MLP neurons of a small language model. Each row is named by its layer, matrix (gate and up: input weights) and neuron, and shows model dimensions 0-159. Each number is 500 + 25 x the weight over its row's rms, rounded and kept within 0 to 999. Numbers have three digits each. A neuron's up and down rows have the sign that makes its largest values positive.
Before each neuron's rows, "fires after" lists the tokens most often just before its 100 highest values on Wikipedia text that the model never trained on.

fires after: "8", "0", "9", " an", " An", "Early"
L5.gate83:543477454484477464466523458523490527534465493495472504481484491479499472510481467488532492516513483449500490479445492489480512514492494504538487512535529491539497527501538485497531519498485496509507528524501505499491483486488472497476527460516535493499537486508470465465481543453492528429532451500482512468563517501519448524505497492482514531505515468489523467478515495490537523500455508503507471456506530486497510511470506473482526519519556464504503513551545509465505493490494482
L5.up83:485511540521501487505479496489510496543538512475496514523479506514509471530455450532524472522492505483480487489492555474532533492477544521548506490484506536509455506530485542493491469473529532500529467495487495496524491500492494539497466455509465504466521433480491527518461512500489480492529489531529482503509474489517544509463513511494521478501507530461489522523452501526511515517500526543499543512521463481491480520483481496541482471468509449458465507485476540504514537482477546

fires after: " "
L5.gate430:474493517471516532535512473507499502506529484562461501511527522526528472511527528455490513480463504482495471515489497546492474482468521557503471506501520475478523490499487485524460531503504495493501509468486482503464521509497502465461494506501548474547506505519500522511491519518516523508524536505503543492494499495506550504489499592515495492503451491500504463515514522482545523507460499478521539513558475495487512500473500492467512529549477573473530496482512508490491537468484467
L5.up430:504505518491490511468515521514515545537544544555524505472481473502487492500500532471542496489514472476505522510492497546502528532488511506509533502504497481510444512496453452470513500540533492488525496525444494531487468489517425494516476472461488513511503488499487490488473468494531493456503522513501452491534523459500526514507513479494537492512486534516537448510487508508481506486469498486464498492532499483495473523491500500466522488468508460459536493543455500458502494438513525

fires after: " S", " s", " M", "0"
L6.gate199:481482543487463446522500490497513465496481516505448524517469469522481537447498498514473529508500517505527472493474528492473465508445550463516499513512469478522495477502501544487498486483522491545449496469533522502482547508545469475491542478486471489516503521477515471471538535503511497482481509503516489465499517505472456520513502505456501502494495508490515540486499504498456526471461513492500514531500522518501525491510517561548548505508478509463460453492527512524507523542511502
L6.up199:510485506489482478558497509494483548522514497491507537462506531504511488525450504511476473493492495518494552521483497515473516502497521493491483551484455476515505497505535531517481476509503517492557475470471515503493535537500494471478488532492513511437481499524467544463521478491522528491499491503510504475516529524522531501522503511461473490517443507490533520487504507449478461509520568538459501491493514553477493485470466517494544448523477531484483517484484511503451476517463483

fires after: " ", "2", "1", "3"
L7.gate1:499488517480507571502518521524496480473489515531477522499504512509480492526464505517485494527516481545521503509458474522455527455492502446502506532524512508461455480500439449543488502497516478453492505457516529533530515524499493503514499497495514555529516476490497526537504510509464518488526510503497455526490502477508513512507521475525493501530521460467513508537482512506554493527517508488498493569476498533482503541529456495502490499484503501497525469541477505470436488541517509
L7.up1:520489478470512518524509541487513509484531546531514479501563512510511497489465533553492503536499520478471489506440544474536487504512516516490506452518491493451496492473510489515500485505530463520467507468524518522478542481512460506499472560514510473510524500506500505501468490459497489563524541491531488505495508533501503497506570521480481494523489513484501523510507509506534508529495442538508484500549494506504500468493462529441491473473510458492524477519528458496473518504485499

fires after: "0", "ag", "ab", "g", "arg", " to"
L6.gate567:538497518509534485540489503456520497510525502540506494488492495518514519470511520493466453539466532482491531497509496501478570498520469511480501507516504491538503520527494518516493527492497490476527544489485464484510507514481505505455512501524541492472561484506426486487511491492519495502462461493476500495504518471514443549481519495497521499490497498501535511540450451526493534496466494450521537491500477480535476485474481490472498548509523493521534511483476528461561479478531512
L6.up567:481524477444461497472461469519457519508528491504487500477507444495561472513486505505513477493530497496480468530469546454495507505499533461504479500530506474494502517491497488460526510481457513437542525510481466524488519537493517492525511525490464484462514491508466450514490525486527542490483518470499494516522497507484515501500502438482536492504457551531463532500521473548504504500484509497468504462514518552494491520492518495485502528484502502502494515494548524498550474485481533

fires after: ",", "9", "1", "2", "8"
L2.gate396:506516487515444501497457504504522487467526514501504498525474511487479485487579464481489499557530486518478501496521500512526530507506502559492531479527529419493502483490501475531493480532468475460508505472460498514522529486436500543517503492545485513521530473519493484531472487505531457492497484524520507482493534509529522504504460486520515457512523478482496462503513525502496494519518486533500463518521487528506544452484504502534488470532472503513509507512512478535510493531489565
L2.up396:461437490502468507507529485454493513506498523537493514519508441495475513507508510515457513526519534518519530487491511526520534536510485451454472491502446527518501535498533516492499514481469545544483485507486454486499509533518469455490488517456470482492473502524516503491561512547491522543486509503493480536513460501497493483497487482524493494518554497491475451489435529491484525513513483479523476465518500511524500523481496502523533517527517494493483467476455482491475505484457492

fires after: "0", " S", " s", "s", "5"
L5.gate431:478492489520521479510477503479477502534478502492507514484475464530489498493465530534454516536467493519518533525492536488474466490490505466525555493483498473541511511490504488471460508499503485534521459473524513461451512482488476471494497475445441497504533519505501465497506481558514533502456498455520505466548529545480522478493518492490516488488485540510527506539560484469513499521470505487494487514516518504460528484534522520521522451524510511453468477513504479496520480455515502
L5.up431:518499534486506515508514485508522533453522512489517515493465484496452518521504490490520500461475481488516540453525535493471516501507519500441499543493456512490498526482499535533504463505501532492493529495474525458525546491499488471511471489478523467504524493486457485534542497440484502542469487491556483477509484503514514510493487535509451469505545486490510478482508472486503464531535542462502512511528530496494582521486503527526483466478481491529534485541456505495499512516511497

fires after: "1", "2", " ", "3"
L7.gate462:481477449506512518528451518495497526541474539525471520512499479477496517536491529466495578499527490511478531501533489522498468474489487509485473544511476493501534550514481501492535474471528469539507506528492470465530529507524470542487519516489511477488499520495517519553513476483532496517517517472494489515534513463520518505528545460511505496493516459529441463457526499489486515486497497538492536528489525505499455496494485526459517500512522509499496446494456493489460515488465489
L7.up462:497518490489515525506558532520510522507568536519483493452522482511521485485495519502497504472449543543498513475515489496519448518424544495493466539493512516531507496487512492507534462526487572517511497486495471488508457535482485465488519507482497499516497480499503496498508513467516509548522475494517477496510519531482526512550505509512528483541511527482508517513498491480478470456537485497501466513475515513523563506479458488476520511514486508524483509453483468461481518501498447

fires after: " in", "In", " In", " on", " from"
L2.gate477:461464483525512536466488530495488506496491505542518501491526482460514528471497533523519510503519520524516522492474484528481497522476530438528519490501488504560500478498527500511517461497453513460493496491477460479522496482538534539496507492519511441476527489552487501506500485463516548487483533480507480467502509485498457480545505560519509476486468460478492503544555509532538527483496505476462486513509489496534488541510515536452526496484516517542514496450502479485492519491507503
L2.up477:460524514552473528473491537536502512510448532509494468520520460476493529440471535519507493509520521488469497480466484561460509512500539464507485502497501454526498464477486510502502424517472497455501531520488481465498510505517451505481471480513526479480496485534515520520481503500500532487499526483497476510514505514483487470530487524525515504507498460481506496512528537483543493456502483465473517534493475527502497527485521523488500479499506555550469548459490501464529513501505524

fires after: " m", " M", "om", " e", " Tr", " l"
L7.gate380:477551509482470525524522492505467499519513489515455479507473519514513489515498553488498551509456542488503518511501494529519494496485547509493515505500510507537494535507503522538464455532526479480457504497506527495479483446497539496480448516485502557558519501486492468510527448504544463505504502507521523524493508493460534498484500511499501505488492517519485497496485527453552495488480486529460507486511483514493486521468490536483408465462525523468487494500503541478487483507477497
L7.up380:512535503499499520531501539528504493513525451509490473516496519508542522500515471477485488517507530505470484519502477463509442530498470487507506493518456476546532462463501506549521510486469523502445527510505458559506465472467487528456533479519480450513468478497546508519477512485521485493505485479516554538437474481524493514464502508493515508504491501476485500514520548473472511450470501494502521505530493499530501490457461469510492539488488507507520504533506528534463526510484503

fires after: " the", "\n", "Early", " The", ")\n"
L2.gate1:483505500508517526481511497535484494536514458494502469487521523532502544490518490474545516476529524483517455502487462482480495506496489533449492477501470519469497455478501542488506482512480524531547485505484478482513449504518494466507511483513495494467542520499475509486433514485488522496454514507450485557536502505514472495487528475492497523495497521501472489481476464490507463499537537510428517562505468480517522512484481516520528499510530465490509477505516556497512542531523459
L2.up1:479496483501512532511481500529501496491532448519512490484511520529490497497514530462552545472510552465499464509521461492501539480526530476488513483523450486501515473471482524479471518528534505537516513499540476469495504508490481510505503501508491498441534495463488538465507524448501508504471492507487482518510510481530453538518504454447509499512512555514491520538487492490473510520500542484482447521518464462495522522465464533481547490489508502549500485491500511505509512517566496

fires after: " con", " Con", "9", " In", " en", " Ex"
L5.gate70:494478544507509548485498482478469555540486515508507479516477493478485538492490490462486509500474476516457508490475530535548496437444452512513476519530531485526532528453466512489528490474479475494489497478561487488518523516521484488509486488491510513482485501510472489497485450473505520483536509486489479480518466536521494491485475524511522514480483522569498493450515492524528497472498552536535478510487533480497468495519509509501463478486488477461541521517505462502507508461540506
L5.up70:483490511507534440487511481478531501529483459530457538496470462518483498489489507504454537524509474499499495468479490501526472521532503523525537511469475504519524531484502497516485456460521515500493485485505525506517527552514481535452500547543479522523463524507496455530521501485522454526442493481500532462505492483514465467492522474512536496505519475464505507489496492470474508480532511535517556508519540469479442509465531519533508481465499478485485538499486510514475499497500525

fires after: " s", " S", " em", " tem", "ce"
L5.gate61:527516480464469501518500480507503499515509546508421489501458526486470489491500506495498446502476495511487470528481535483475516471472499520516465519528476516545559507541509537492488493503514480524496502507534489518473514453504477511518526482495498497496470502571476487465491520477472473479482489533495510507492483534514471514508493500480530465474548502515544502459457463462497502481476514512516488485438516489509494543505488544494509454509492507512525499529551515495459476475483449
L5.up61:514487456494544463524493503480500493515496502493558497515474490478516484506544504503505556522523478457480491518487514471528560468488532548454491545517483487543521503509495505539489532509512540518515438504445508514511519512503493529482552537472464551511502528542510499501494451514491476525490493491532527494528488501482522496537512524510457481476508497510499511501521488468484478491470437536496511499553490448504466535501530488479481490515487507494485505487472488495522518484509526

fires after: " f", " F", " new", " |\n", " G"
L5.gate621:543493507510517517470529540537453538498519570547522518488455500462493511533516491485503480500437471497481501532495500501496555432502557494487520481450498531509512521509510523477523510508533496483498517483548490494493494475501465494516519513499505475539471494512494496466512491514510515461481481514474504485466487524498503503490482511514495465492505464538524482523482518503547487524500479426504483456508502520506491522515465520465479518511514468479507484476474494445475480509448510
L5.up621:507498472460553439464499508511538498497496529465537518491484509519526528501524509545500512543486523498481505515506482474571497476509505494473486484511525521515514516474493508507524529496495469486527527470502484490472494470478503495518522461535495523497481470505495489511467471489492522477490443472483477501478507494470508483468468497501555503496482514475524536512521430494469481510490476532504449494476445532509496478448510491460517556511503495472456500527490517481511476554471522

fires after: "9", "m", " M", " in", " The", " to"
L6.gate597:522497497515471480488502469443480520486442498482499528518542516533539496466490506485533511488507501460467499509463529467539507511487477521524508496501504481486564497486498487497482509498483544487483486519521437492472535497506502495481492486490465502493512465528548520480472487468488532522506520477533521471484478514479429472514491486501488492498458489450497508506499466501544504505501533526550508509547489532517503501535531530502546527488476495497479581516507447481512499515490494
L6.up597:511512516526555505510500509486520500560506529480455495524516486455470521499502442491481466537541487514497485495501496517511531479526460515526492504513489487501494504512483531507471509485493543496482476539485459477517467522476494544472475480472475571493531533530512474513542542493505497527502514530510515471556507475508498453501486497545553500456458518475526518504457498449489519504473508459503497494479522469482490502462501507509505526497507486459490520507468476468490508524516544

fires after: " ", "-", "In", "re", " l"
L5.gate566:483542495505520545499469523489503456506500487476491509481497518505532493511482534519491503482484501515492506470478500496502537494489451541475535515535493488523500496494579516559474530547505515492521496511486525486506479501509497545437504545489491515487534522520504497498497424533505493524518535529509505515475513533538494539516529501500503544513545454517525521508533542474531526512539485510481484501489468466551532517506442533499510488526496484492509466499462504517493511465498493
L5.up566:498516511560517500549515466544534464523508470516518458465442483539503507482529472468506472519468479500465529522494488515492519495527524513456507512518498478516500498484500515552467504497467479514514525499521502523447476490443525529491513536490535525515491508502488518481494493498496489487493529552493490516537472512472513563490489501504521505543529460520516469497432483459472519512485537473492538512484533490505483489524462469545537505498487489493468517519484523463494502503514504

fires after: "9", "8", "7", "1", "0"
L5.gate290:479483503520465499489495484471437535520532466492538495536518472482440483519522499500468437495508491536536483509468505499528516548454499471516490486506496517556512489505531476492499490471502514546481489532484499495505503475495482543483503498459470503497498471486486512516512513475496491537500532464496508490468496444529496501522498495454500516492507531516448471504488537492494514534541482484520492452498481528465528483567525492497478527502531442497507525544498502486521510451511505
L5.up290:520446505471477497475507488484486484501490495494509492485493481496457509499515509472539476493517488538493457471532552462518485527473490487486530515494492494496496543528516481514477515513475515463488496496523492491496523537550472579506516517503507470499536488499501475488518483493496504509501517420518510477487518443539475515509525497510435504464528496452510501513519515473517501517557540519476487469479554505490508493514515476492446452538494500521500498488528539480512491498457457

fires after: "0", "1", "9", "4", "6", "."
L2.gate273:475536477470495520489546525481499519485449519563505470473484486490543494511502482510454491489517516491485473511499485496506537541482498449473461509503525494475528491566490504529482545525520515496462503501523488536518508456527491497515494456500471499510476462503489511455526532562520508521484529515493514494495517492545497513535503496449530479524473505523534451454553500485516527508514472510498452518490493533537498506520520486485503545477544502511519503492521537488509473514494520
L2.up273:463564467482541506509508515495534498454496494545517509493467468498500503526522478453506506522492536496503516486472485490485542486491500467490483490483519489463550481534491520536465523514522484475454516482555517536521530455498492470491497494534477498546485478482481495501471529503508509490532553508492533512502515487548472551523513472469505487511453522515544492435542460538527502512521479536496526487480490505540510544499506497501520502478496500495472505496514533513510473469521506

fires after: "1", "9", "3"
L7.gate82:461505509467484483466512442498501536485499499490483527488498457488510525499488502498487497525515491491488509496446528507487480495461478475449490548502532501475511496457502531467463509519478547488481471482509514499499498547452518477534485482496538514519478547474486479508484502490489504564505517544501496490483510534470513469504434519504506481570528505480499484458534510448460500557513501468497505535499512509481473521505481529530482515514472501508473509470497511475498512512482435
L7.up82:465515453524509520505508447490510544490488522483505511498493480509462484458486478501490493505447446508483539475492466504485511517496549504517472464445474508543514481499509483529479492504474529502485492561496491492529482502469506465502480458513527495483526483479541514516459493501482467521499522450469529497456531486494478490542499484495435460474464527512479525551523490510524525497503530494494502532499486504475501474496470538513562498462501510482455507489480528491519494539494487

fires after: " t", " ch", "rom", " p", "p"
L5.gate77:479506487541525507538494463478467524457460508521500515493507492524498491519511474496516457484527514550493494480518489522481464519442534519496516496549465502522496483539564478515515472542550497469494474513515503531489497482487510501461452518504495516510538444494535464479532531466512508528501529472501516508496489517494502507459497513516504557509505503516503538454523492502501474495475488526498508526486523486440484497480500461500497550521493496526488509496527435487490559523489509
L5.up77:512524525475484492502508515568522498468507473471551509436525517563495469508516484516497486514488498463500483495432496457482477464479552492525476491490472489520491457512492487518484512540469475515509510510451485505455484527531465466492520489487516497493465504510515497499489525477467522500517503529546476501456467523501497474491503494533508499473461493459520507552519468520516516479509491527470479537477490484523527471516535507561503500506487472514493485506442504499484517523480468

fires after: " sp", " f", " a", " Sp", " F"
L5.gate212:500511509514500472434486464514475457483480454468498541529460502527530489513523479468532490483493497504561482517527454480485496493468486507477505495468505519485506575496537539465525536477520523494509471477538497485475479532476510501460500529505507500514500526501480507527470486506527504527468504527456527491486515520489471489487499513494512533471481444533510509519510524489529490526509557476518457548439513513470484489494499518519482508478471482484459455508506508510511491537490489
L5.up212:501447475510544495506500470516522477503493476505496505481515472445511526477527475524480465511529523515543504516524510490502525454532484503524491510467510470496518519511509525498544480509483499477500490493539510528494500513453488485486529464481485504493470489532498509483464511465523473532542507529530499508516572449464496459507529515504518488475396498527501517518485500462496458467525494490529485488514512529516494481521504507460513508515534557467519487489492516459492503479459487

fires after: "0", "p", "-", "ep"
L5.gate481:490477502455518503531487453512492515500512541481516507504502472534520477478471503470531480520478549483470488533453539539498493526485502509484486498478518503517506522557487488498544487507554496523534503514505502496521518518541511513462492469469505474537508478555482481503512511523529476508536482528456521469485480514477497504442527445503562517502496494504503501493496532482532526496447481484518534491500492476493553505461541528477493461535527508492487502528509492531464502463483534
L5.up481:466513514498532495498451503474506483487498476529458506450512495506480497452532503521504522468521530499467511499518506532518464532465556500468457512543490511557540520484557500476488511472542472487550510497484461522491471492489464458512531449528483492533529504466491509491512510494568511489515527505490456537481528476509500489472486519494520501507519534523486519518495500509485504461527511518506508510554551498469510502507518492503530492515525496494475486487520453529527542515522505

fires after: " S", " B", " F", " H", " Z", " K"
L7.gate72:526536556519467497468522476492507550523490558449463496511517505510485533521505569543514529505482535479496484506485511519505512466497490540472483516523513489511482534487483516492503501529544490511507526519441516449503514478537515484522467488478528528486519474501509508467521519513483542525472490498516483543530484486485474458514523537481476476511533479529516474483501472475507480504474508476547464542490488540459511474542519516519514507489517466504447509476503471510504494472500489
L7.up72:530511476505483514489502502479506513467490513507490537507563499465509480490499506511494489472457531483509479503478540545484476484483563495476485535504507471489546460486480516515507505528507495490503512490505538536509498537461537502484488484460503517499490560510530543527519529504509517490453473535528478499517487462531497520477558483492494489477502533469477488513498485533476519475524487548494514479514455447501486514496493486550507522540505569530493499546497498476520471462504542

fires after: " B", ")\n", "\n", "9", "r"
L7.gate520:502486533499520528484494507488496496501476486472491528511511527535508493518522487494520503444454544512533476485541454533514455521505448492510495544538489497498477474496495485509459509511489507499439477500479496493488487474502492455546470493443484504522507473538536449526471489448492512566535533480468495460479465482548490483503484491505469464501500517525522512510463494466535481494541441502486506516495496490511527517481459536515483512499491485532493516511486478467480485503483485
L7.up520:481471517467544469558530506485490530464476497482499494468487477456463569499490471513499518482485512508481527478521505525485499499525458505491510492517520495491503493539439532521471510485517489483489510492521481504526529474488506495465488474495556485518505558488513477503508537502523473529498543511493498512534475546521456451496493545483519470500508478483497491517495510468515513495486446494457471508526510448449523471478448498485514477510505509536524528534455493495469518516503488

fires after: " l", " exp", " cl", " s", " fl", " L"
L5.gate496:499470500521508495524505502514506516508451462486481481474508517499514503519451495496490495452451486512468476485502455537508493472503478503520520456493498490505513529484464514491476510538534427508447526480509496522496548470507515493524480491522543461488456450505523513522453472503467522514543461542473488512495508508498510512516493479533494480492488495511498516504484509435464505452492506466480509487470496511523540492468483526497480514524475525469509499540498562477489485534521444
L5.up496:494479472497477510504511514491511462491516476521496466518491525525463471518498465502486532532478535465476470484471519468448485483509478504468511517513498497460449529483482503475489515506505501527538469543504534513510519504510504503479457517525476520530491531472499517500441543470515551516481500498476517468462531543474475487518505505466501461527509491505490505501576488543457493543511500521505503505512545451463488522479544497513495534486526494498458503536546480495482495459488493

fires after: " in", "1", "2", " In", " "
L5.gate464:500520519502481505516476509483489599511500447498503494533505498546494477501495528481540496552506470507457494513515465541521516496456524498455515482518511447523455505537533503533452497522494483499476508529487497534499519502480457527511430542527504479474486468508519510483463461482531499494506481511511518519496492478486494466501537517518484500495482543500528429509500509558490513503481524520489505534490513497485503495496531489528503494515483474490501495529514522474544475522493530
L5.up464:461480496491495520503542540538477575528515481506486467502532488492515425519479517462478489498462527532504490517504507535447515505509534458505491516491500506452471502520465510484480520499472524501496502520494521492472553536460512497526498498493538500481478485510469521495471528509494503492564481525528494495490466446501506447523548526495525485537503519501490422492465516527489522502482481477492499491520527504522478490525508481490527521489512520484476504523497504492506506444501539

fires after: " S", " P", "S", " Z"
L7.gate401:519512518536541466496433523474499520510520539478494497466482525530443515512540546539533487528494494536508485557479469499482510470478501525487492486477519512499497539525512490509501482519514479504494514528485514499494542503514460499517453492503482497475479487515538533513466487527510513518488512522494531478486512500471477495445481527464525512505513490529546510510513491470495483531481550514505528436463526469518535510556499524479541493459505490534492501554489508483480506461517516
L7.up401:530479477507472508496471509498495521506540521505480498513484458509464481535519486496491483515534507483506450535502483536498516506496522502507532517528491473505464480509491567519488507520523516505475486532477536529500528496510515512491474514457499503493494515482577467489518527473551522510516547508499554501483509475499492468475505509476527568512505481504537452484523538496489491489495543509499533468506485499515539529532524549482561462479501472485518471530511524497473476458503547

fires after: "9", " p", " New", " B", "4", "7"
L7.gate343:527515482482510478492510473440494525508493498517462520487481454516471474501503463486497523494513476494496504510485479509534469481479491524505472477497518485524495534560473532542532481512555512497527521547474517486487476505451462449509479469512456526500507490502520488478508502494532554511503489499485481529497472521572459482514494482526526499511496506507492507523444465516520483520464456530462482480484480517440535481501525520472477538514519505473502512493493464512548501508505458
L7.up343:513527488480518525506495489502467514476475507482492496489481495468453499521482523489427476518501476511506538423477492534507464531479482475504476516473525493446510496540489476507475510532514488468488448521525514488510491508483502474516550524500504470518463516516570485437524494519540496495484534498499483474491517566475478534538462524476543524561462518477522490472471493486472510483512489497469506484492489502474528482460509493509469497517496514527487468473498501488491497501505487

fires after: " re", " R", "-", " L", " ", " l"
L5.gate405:471531471510523495497510507513486481517470543499493478518507490466509487505480480438517466528468478508472504477512436494514535490468481441536485484502524542514452485503502495518511539477519514516488537482519497490531509486466535531486457465518512551557492527525550501531507493503489449547525517530485474460487511491504494510459534499489495498481478552528489527528491470445518496480468506521498487507539503476474494525529476527470452492489505517489514496536496462505498491507495479
L5.up405:464459527511538480521496479518539478541517481495501484503549547498511478495486500484486491537486494488479473496463459565542504500523528456489490518504491488490456469489502484512497530476523492527573505532509482496477507497484509511483464514500482511491457525554521528487446496473450517545538517527517509479517482563550475471489519493497492520516502514525475472479485475490520460487505496522498510512496500459481509490550498500511500507526501478470521463521440486472488505483532498

fires after: " e", " E", " L", "E", " l"
L6.gate537:449530521521513500499476511487477462485489473478527494515478494533498444529510483485490512435501489502499474480505545459446511493499535472480494534488506483551513464476491509506482479506479534496478513488508489492515518462498538516459531473537505460519505496493506530478488457491498512537527496505492483508516526470508492557516514574517507528505485508544471474493516501464525450466510514492514445470477512481522464505514504495456480469486445493521472502506459465522492531501515485
L6.up537:493498445490483493469487476521518486471497507487531477511490501530492500497485474512483527517522528506464500481518516544494499548508482450507481516516439498539513477474484503477524494506507512537463524496474470497459463496499548510471503479521534459504482520469511474448552470467517537510529504511505479517502506473510485460491510528491554508522489530520485473513508498447542516518474517539477532421492454492521499526506485511509521473503494501505500523527487474519483554553523481

fires after: "2", "1", "3", "8", "4", "5"
L5.gate84:510477496525494467491475517478477536511516524529495473486495504464523538458463484479578500499472551530448499478502519469488505484458535484485465491522505482503524525488481491444505526544502488496534482504496460526527435503503499501509468524520527540499524530528495510533461472512479456523525495501518444502473521518516468547557507539518512510503464467486505525478514525502485492525479525510472482535487492532502494501490491453495501455494478475496509475470485510505528478494489484
L5.up84:493478480449516531522516553483497546519517521494538497522489492497517461500473521497502535538530513511508520441465465514490454492478459473500468545481500473501476520454517476520489459469541509504492513512537500546523470527497529535472546497504510484483529496476480522514459521504574477488518492519513470523534515506523486489514465465503502511483535539507496503510493545532516494513546525517488529489521497505491494480476495532471479470492481487541492484527460504475518488508504555

fires after: "9", " in", "8", "In", " In", " |"
L2.gate265:518485551522489517498487476490510543542458488485505494502491520483508492472501546503523471506472485509512510509545548537551497500478491492508467508461538487521485526567522508507493500523532520539501505516508503488526472489538491502460465495543495479511551524475461528512462487494475524524507436471512517553561467467523470529501482511522533497460463549493457490487529505509531511483493493479485517519473499475513519525501477527495494481489523473474494514525522489455503512464501497
L2.up265:513505544511474509521477483478494538541465488508497487495484500474501473455512538503502477534464491524499508535530541517554500497490496524484478496480525501528478552545522495531501501502530506522476496509510504483525486486528492496467468505526487460493552525475459491534493467531457496498507457456526508523539478471505439496508492511538534482482440552514468486518509515479513487492498512484479491539467497486504553519497492544478499489474516492459491510487512458443486525463508492

fires after: "1", "9", " The", " the", "8"
L2.gate488:505473500539499495520464470503479468492520464522516535502482526490477554469460528520498540503499553543464493495531499476493510521506509447519493482514481510478501535511467497500507505462505537511553460517507475493471470484560542526462520459498498530474544472502470429501519507495516503520503496498507518535488497507536483486535512517491477488506500511529475464501468474538489487497515499536459506507517513469508492487506498544484511486458505463483488478565458497479495498457519480
L2.up488:499470516473497510478530486547523522488494494479511498499554484501440525502515487488572524526486473485509487498508511491514499490503477488504500472517489472499497527488497487526467506491553509538470499523451503480490491522531496465478481541513516517480492492530472502488510489505533536439470492457447561484533498456454449497504493497448541511532540509500520448497489523484495487501525512512468476523477515497492511481483474514533543480492510472492530520545488529456479500516536503

fires after: " U", " T", " V", " N", " C"
L8.gate464:464499558518498491533501465481512553515505498459488490477521503507461508519511491507502520501453496486528485501530512514527537478484504446494496504526514539521473517510504493517530482496513550493525475531513471511508499450487500513526512540488507444493478478500518494451522481552543508478460523544490486507491517489499517538487499516491504520503515479467465482507474463500520515518484526511497519484509491502523453508558511440499513519487490456443443541519507513483479469452466473
L8.up464:506473506479498521515489528476495463516486517459490517506491491514469498515528483521450468540443489509494502487481501537498509488501514463523510564481517537433498483481527484495524535440495481474484531538501469511467506509513462531530473575496508469502486472492493509447448504484513506481477552505478485497491497511495486495504490506446493546510504472466518503546507460456525504528507489506473503494533517488506524493517484511516476497529525512510451553535491494494503460502513523

fires after: "0", " ", " career", "9", "1", "Career"
L2.gate343:511449491500481495536494495475484525528492497533513464510501508494529532480480493487501448506492492487467488492497530505491520540519479463491495502547499478537513521507522512539496472502496491501479505519524492445489545488504497508474452516521484468478480535502449487503506449527506489504531432507516438516514526519487466528466535529504501484493477544513544502572522555545489537460501476473531524501463513488505463546514513507502511502511455505519495480493507515472524499466495491
L2.up343:493464499491505485524522488465474530534511482525513466516477517448514563482517516467520447501500492490473502484478497522493520507514473462500486517531514476525542529513520529566478498508521523499496496531505481467481518472532463499478472525497476485485472532500493501522498479523510481458526438532538497507525520514480483514495516533510485500518494535502523522586501553513486512460487508491544533482469520481518478548542472478497520490514483511528515487493470509474512527451485484

fires after: " ", "1"
L7.gate430:479495495524509509523497521508499512526495505522501495510504518505505468491519517490528520492477485494502485460454526534496496477479492519477465521531494479509488505459451513480483479487540492540478519486512499532533508524498438526485503507496524484494516514539531487516468531475492491547534531534535507485527495480466540539508504547491481475511537473519496449479428532479556486481491539539523469547495508512488526497466502473493513467539492540512492486521449485468515556460512479
L7.up430:475545421528541490530512489511483502491475556507491522543521519510529522504512495549460505525533547496501490489506465510460506499542495504501474478508501463505533474494476519486486474526513460473460487482533537467494496479491476505519512492514482515499470452502504507516461513497543495484507500486425495528523505513479498454541531477487508492527498526488460503488474508486521504479499533525522493518522501540459508507484489508521450438493499529461514541455506525480506504511498474

fires after: " the", " T", " Year", " The", " F", "F"
L6.gate377:452496521478535483505506562530497486495492560512512475494501526491512500464491467500516531502516524485511437482459492484518508464523492478536520474520493502468472452530516552527490507502504483468479550496497489501508491499508520491506477514525489468529557491495520504529509494537488491469483447503477544526450481474540461541503489540486489500490502528546477498468540504484515489566503497490471487512512505499492471448514514509503471491497498471488454524517490486520507493457469538
L6.up377:540501479541498529483524440527464470506485437482478515524508502521483482506497491475512518476543507526492481488549508515481475465475529522491525544528516480471546491513458481486477511521527509497464479519478476496500519489511557544532475499502485480484510549506497513491521466484498519501492491509480492516455471503461490500530514494496502475498488532521485496468549438545465519502506511545472491518505507498470514472455514468464525482487496534523449508481468488544512482464521515

fires after: " T", " t", " B", " C", " c"
L7.gate502:514470567528499536535514504488484499503484502524469525534470493562482508493499466539497512518486485524476439508529524505493520459480478470490513459499471490487496495499501460539494504461535474508481505519484475504517486469539474512465522483499479500539557494529519535523460491521499495532483511523548504511516528436473500517497507509491473527507508506504516518498509491537532429492467518504518510513510464511514444449498529488517510510484510511500460528493551472495535477507504467
L7.up502:521519498535507532502489509527507474480488479510510494465501507487508498504486425523439505525477478509506506488548506498501536528464450488556475469489474488490510463535505462510511511498505446480522504514545495506563517464498479507465461491472475489496543536481492542509505529494516459488481492525499463480497489502484520496506538530518469570510514481497498470516481493476524501456512504510498480524508483483477461524489537485489545504492541510517463531488532500487489479460507445